Weights of a small transformer language model.
Architecture: LayerNorm before each block, learned and rotary positions, tied embeddings.
MLP neurons of a small language model. Each row is named by its layer, matrix (up: input weights) and neuron, and shows model dimensions 96-287. Each number is 128 + 24 x the weight over its row's rms, rounded and kept within 0 to 255. Numbers have three digits each.
After each neuron's rows, "fires on" lists the tokens most often at its 100 highest values on Wikipedia text that the model never trained on.

L2.up80:134147144067119117136108139099101126168153105104141114088144150190125166114104118168113120097135090110170159124087179064130111134101128111128138151131153134146202152146147119139144077157084124132166117160114122165159128141158157169169141148159107137104166103147153145091091113115118102117117151152135137088125155144154070106146135126134050159153157108141127118149101125112182140103126178087111113138086123130126148129139151162142180120132093089111120101101132109132119112115126114156120155129131152147151138144105095115140103096147106112119064141148130139114105119103086096161
fires on: " of", " which", " lower", " each", " upper", " |"

L2.up1535:114152135156101168139079114108144106144129152110148094085133137126125128165145185112144138137139145114070142106106155119166157131105109091127103109111127169127158107175130161118102114136110157118153151101144129123118100135161109177145110134154179123137107128115159131135162069108100111133153133159157146161115113138075133174113124170145136161121082122157104100128141150127111145114147116138148129168140081126135124132109134146131120137135118108096133153112121117093158131158102133171101165154172104206144065116155135134148096135114109096117117151165152146112146181132127121160
fires on: " as", "-", " both", " be", "o"

L5.up1323:132148094141090126108133110134112152128124157112174125106124165137123127151132128103112168077153126164221142098123138089121117134147143125072102142096091113148162122136132116111147176106120111157096116098112163105073141150126114137115078097119125126116134128138118115093138141142125113126131123067090140157136130126158128132133104138140117108134133119123138117162138130103128143097133148119102115114118109130091132102094155150172143112126127110122169130134160159128122114162131119143125116099166136126119074088120125157130153120149136095090130141100133144135113164142144142199
fires on: " an", " 7", " 0;", " Won", " round", " ex"

L2.up320:129177154152127117153158117127110125101126175112174132156174148141152123141121113136108170164144100154124122117166148132071158108123119137107126118104115136117133144151120123082138143148128116109109121124132148075155115102154138161102104109147168124129174141140154120144115142120098123128130108098094112103127093131155140144167163141136142111106100110173159088125125139122095141129129123145115103141100115109135155109147118131121112116120075122132179168131117107123181113161096150118124133178188133100128123125123119121134130139136090134144148118142094101081111135086174126130
fires on: " of", " since", "t", " on", "sk", "k"

L2.up1894:142137123126148111059095121125151107138140083139108101142134125144138138146114144142115100132149168133171128131134128126128123146151099132117108157151101098139131145109122105126113145154150106164140105159122127123126109126135091123146140126118139145106134133114106112145147127139133103143115162162189156137168146132135121134123127157090137131157117134123101106164142058119143130147160179118098092128146114115131181122127147117158108165110124126119160105149132153140155105154098108113144137136117135109099135195139147083151094143157129113094139118143147132093095094111146145200
fires on: " to", "ant", " –", "'s", "ush", "ic"

L5.up632:157151159090108093088175122132157167153098164141109134120123115090145165176170109142114109147162113157094139179107106148145114104143106142092064123118108133099117116120104101091173150145129126144104134102148129146129116144074104131121117131118187165141128134148142107094156138131093099170171103117115160136160161146118125115124151130122146137125104118141112132123147128132168128127161112129090134093097117158092092145109121104156129108112145139096152121149111127110161151077097138131154140137099134168094105127113099125094157127117118089158153106112135154095149176108095156151
fires on: "-", " '", "/", " \""

L2.up751:094159110124125102140124109120110149136174105103151136106145149152135112127088173108160134110110162157126117093157119115177192126158082107127117147117146141158080105130131128162127127109193166122143141109106135086100169152106170094154125124149077090135125123145125076110119142145180130148102121118153075122145112137112120125110102150127124147114062124103135139114149130061174099162150146154151169105103098141124085111118127131088126107127118112132100138101090136130174127124101133118145111122092163118114138125130173098116095114121117116123119120141146135084135168142130123134
fires on: " who", " Sh", "ing", "k", "c"

L2.up2000:090165185141145146122099158142140119129139153139136153146129133097160061135107125131089121089132104104132125148075124154153141150173104120116114129148116138139141084121165179175149142116164141120098097118160150125118139128166126125219124127139126115154110115097109112142149110121138125133113154129137143124094131170191158117105149110127162124125119117154151106142129100130071157151116173162128114139118146137092093154151112115111113123127106103130153159135104079108137139132123134122132161116137135109163125139133115137161139130162149118139104139101125137119140139128142133131
fires on: " of", " place", " pap", " I", " fort", " land"

L2.up464:082108179134115137081150115131115117136094136132126167105147164123107094120139155129152113174121086128089136114121102132144164130157135158100162148136142146139103106098155121094140183093116136105117130118126139127140132133165101161128095123122122120124147146131181132117107098075097119143127148060114120138122186120118144112156131158116142111104173140155167113124112111123135128168127108121141093107095079115134106149146157158100165076086099099132150163153113104113183158108157183146143139126130125155132137170123149119157096112137099116161106139101068150087118122136144112112
fires on: "r", "in", "ger", " br", "l", "ower"

L2.up290:132140132120138124138141166098124140151161115138111171146164135132112081095102140124164116134122108077138135109116118136132178133129143108101103137144110100138132151171176086110108122122119129104150140107133098154094091151113131166130127161090136108152156139165135106141121162091115144138130113151116119144122140127126112118118166127109128104142153096158139101147171090117130127146133134158116079161147129139082156093120104121097121110131182093104123159166133095139131114134098119184142153127108119145091132144119175148110085122140113110075145147163149131118083126113122082136
fires on: "U", "ar", " Tr", "ara", "ol", "t"

L2.up867:125184123105081119161134076152116171178141158138124192142149148135140101107129097098133141109140104107145126094119149092091120079094152077153127112101095112170129159144118121131151115133112119125074127127146120137130136085168132129165129106088123136123109138164137114127117171151178108155161141138153154111131136112124136112119150138108151093092130148112139135124116130141108114153161149111144120159112157117123136121120119127151104133089131106134151117141132129160096081137127115083122178155142145115099172121108136127146130105096120125147142155164127120142146092139146156168
fires on: " had", " to", " would", "ob", " told", " all"

L2.up1442:113111103159113147151109082111160133131130126137155097158149138160130187133130121090104136102113075163153170150155104119118082088150112089119099125139123139122128146116110125123121086081090131139120102170160138115137137145155134159135148145160160130112139140155149123109086119156118124118151113129082139124156155142108161065129126137106119130118132158162163118136118140146148121143173171121128132120122115165129155177092101130130162089101107132130106150141152148102153103123098114136151133153120053136093106104147136117103142147087150118109120136139112173129159128127104163140
fires on: " p", " P", " with", " either", " 0;"

L5.up666:108152139138118120185169106137100132129146140143126137129158150122129111143135119107138086122111158111118133130120139151100107172148111137095109105128148145103153127111138130141152142118165103144125100155125192106163143150117130173088164077146155161152124145162217148100136111150121120165143104133124125178075155126151139169173127138136142181123122117147112064151170134141184127115161146166092152112120122151130093117132136114159102069118133118158135162117154112112146108127097134083145127190111146123140148130140122112155116133141124121160163139120126152143108106150137159124
fires on: " a"

L2.up664:120154111143115133175124136131136164143093125131134149114145074171138096124132110110094120126110130158134149097108114141129126101165101095122169177187127159124123120102112144109133126140155118135131130114171144118135101133139166141099164106111152163183160140139138116095101146170141104134158093136124141128150110125133102092159155117172137139115151159185151120132183139120093132114099145129143086103134158135122128093123109104130143098138124134153188147099128127158145124114114153073129186097152137179111063101099132068145135137110109086111129142113160124114133166153097057112
fires on: " It", " The", " 1", " it", "ed"

L2.up1022:129125075119111115131146126127127128165130143126152117108117150095157162141153165123125131117126132136144119173134126116114127116177068098172120154122116148106165116104136092122173144105096078139152138072095140129149137139136149134147123096119134122121107143128118152085106105154146137172189139143132098169142145126144135115179159102152117128159117159145162130122111138057127156120137113110130072141170118138094202121182142080171109131143158112141131151169148139110144112139088100068122095191136132127115111170152138058140126139126101114111130103134088128135120133116116162146
fires on: " well", " add", " adv", "s", " Sub", " head"

L2.up1421:062103180110096129087093120155147087120130141128132136086135130127103106164105126148130101124122159123108145116129146140188126084115123093155105170138104075162131105145108112145122152109142142094143113163126108135125116134141103129169111116120102108103149130117154151141111161116157126141148077148120124131087150150149138133111133157124120154174134169113168116150122099158125156146109148135188142163108095127141130159118148109117107136136125113098168123129178126119110139096124133121082133100132140111127127103130139141104120124132134116157111177115111121161144155079161163130
fires on: "in", " of", " Al", "f", " front", "on"

L2.up1242:086115115102114097162104126108107128149130106164123155131096138106123098134159140125133138153145079094131145106108143126126128125173077107100115155150142164161124148156123137155124133128178098130095166129157160114098134131153102131107074129139141109154107134145130121126136094117171138114120112147127131108138097098101107134142147129153117142117116104135156121097138121139136118143139140143221116118137122130108092128126166090133138114126135093107100123140106084147118087139138111114112096168157156105142133117129169130111112174101074105136151127125140143123125176127140164094
fires on: " a", " York,", "g", "el", "ic"

L2.up2009:127136128138100094136122116099147126101145129116147128151108117141154100127143132147103133100122130137141101153112144085110149119178146186110125127116126116097116107149071136150146141100125127133105107098128115102149146170175164142160124169160109108104134108100141136100157135139171110153102119076126112176151129110128136074120123102174102135170108133170113138124136142125144138126116157134161090112114105144154115113166120112142145111090151103091150146145149139159133131123122123125135164087099144154147152132126112113140138114130137151126112131151116182149161142127082180126
fires on: " F", " f", " p", " 9", " P", "|---|---|---|---|---|"

L2.up1312:112113163106139140102144156109132150144149120122123152158158119113135134092072142138148109120088109143164118159092142108102120116147138134097133123133106096140149118112129134112080134138107126131086113142175124141136127097152084172182127152123137131160184131114089093101137066146112097145115141104131141168096089131146125157068150104102124136117099138131170110086139098203106124139153097160151136127151143113127120123120109130130181139118115144116105121165135105125144125117113111148109172136134141123129105125160142124115124087151087130139109100113155126114127099124115115161
fires on: " l", " at", " reg", " di", " that"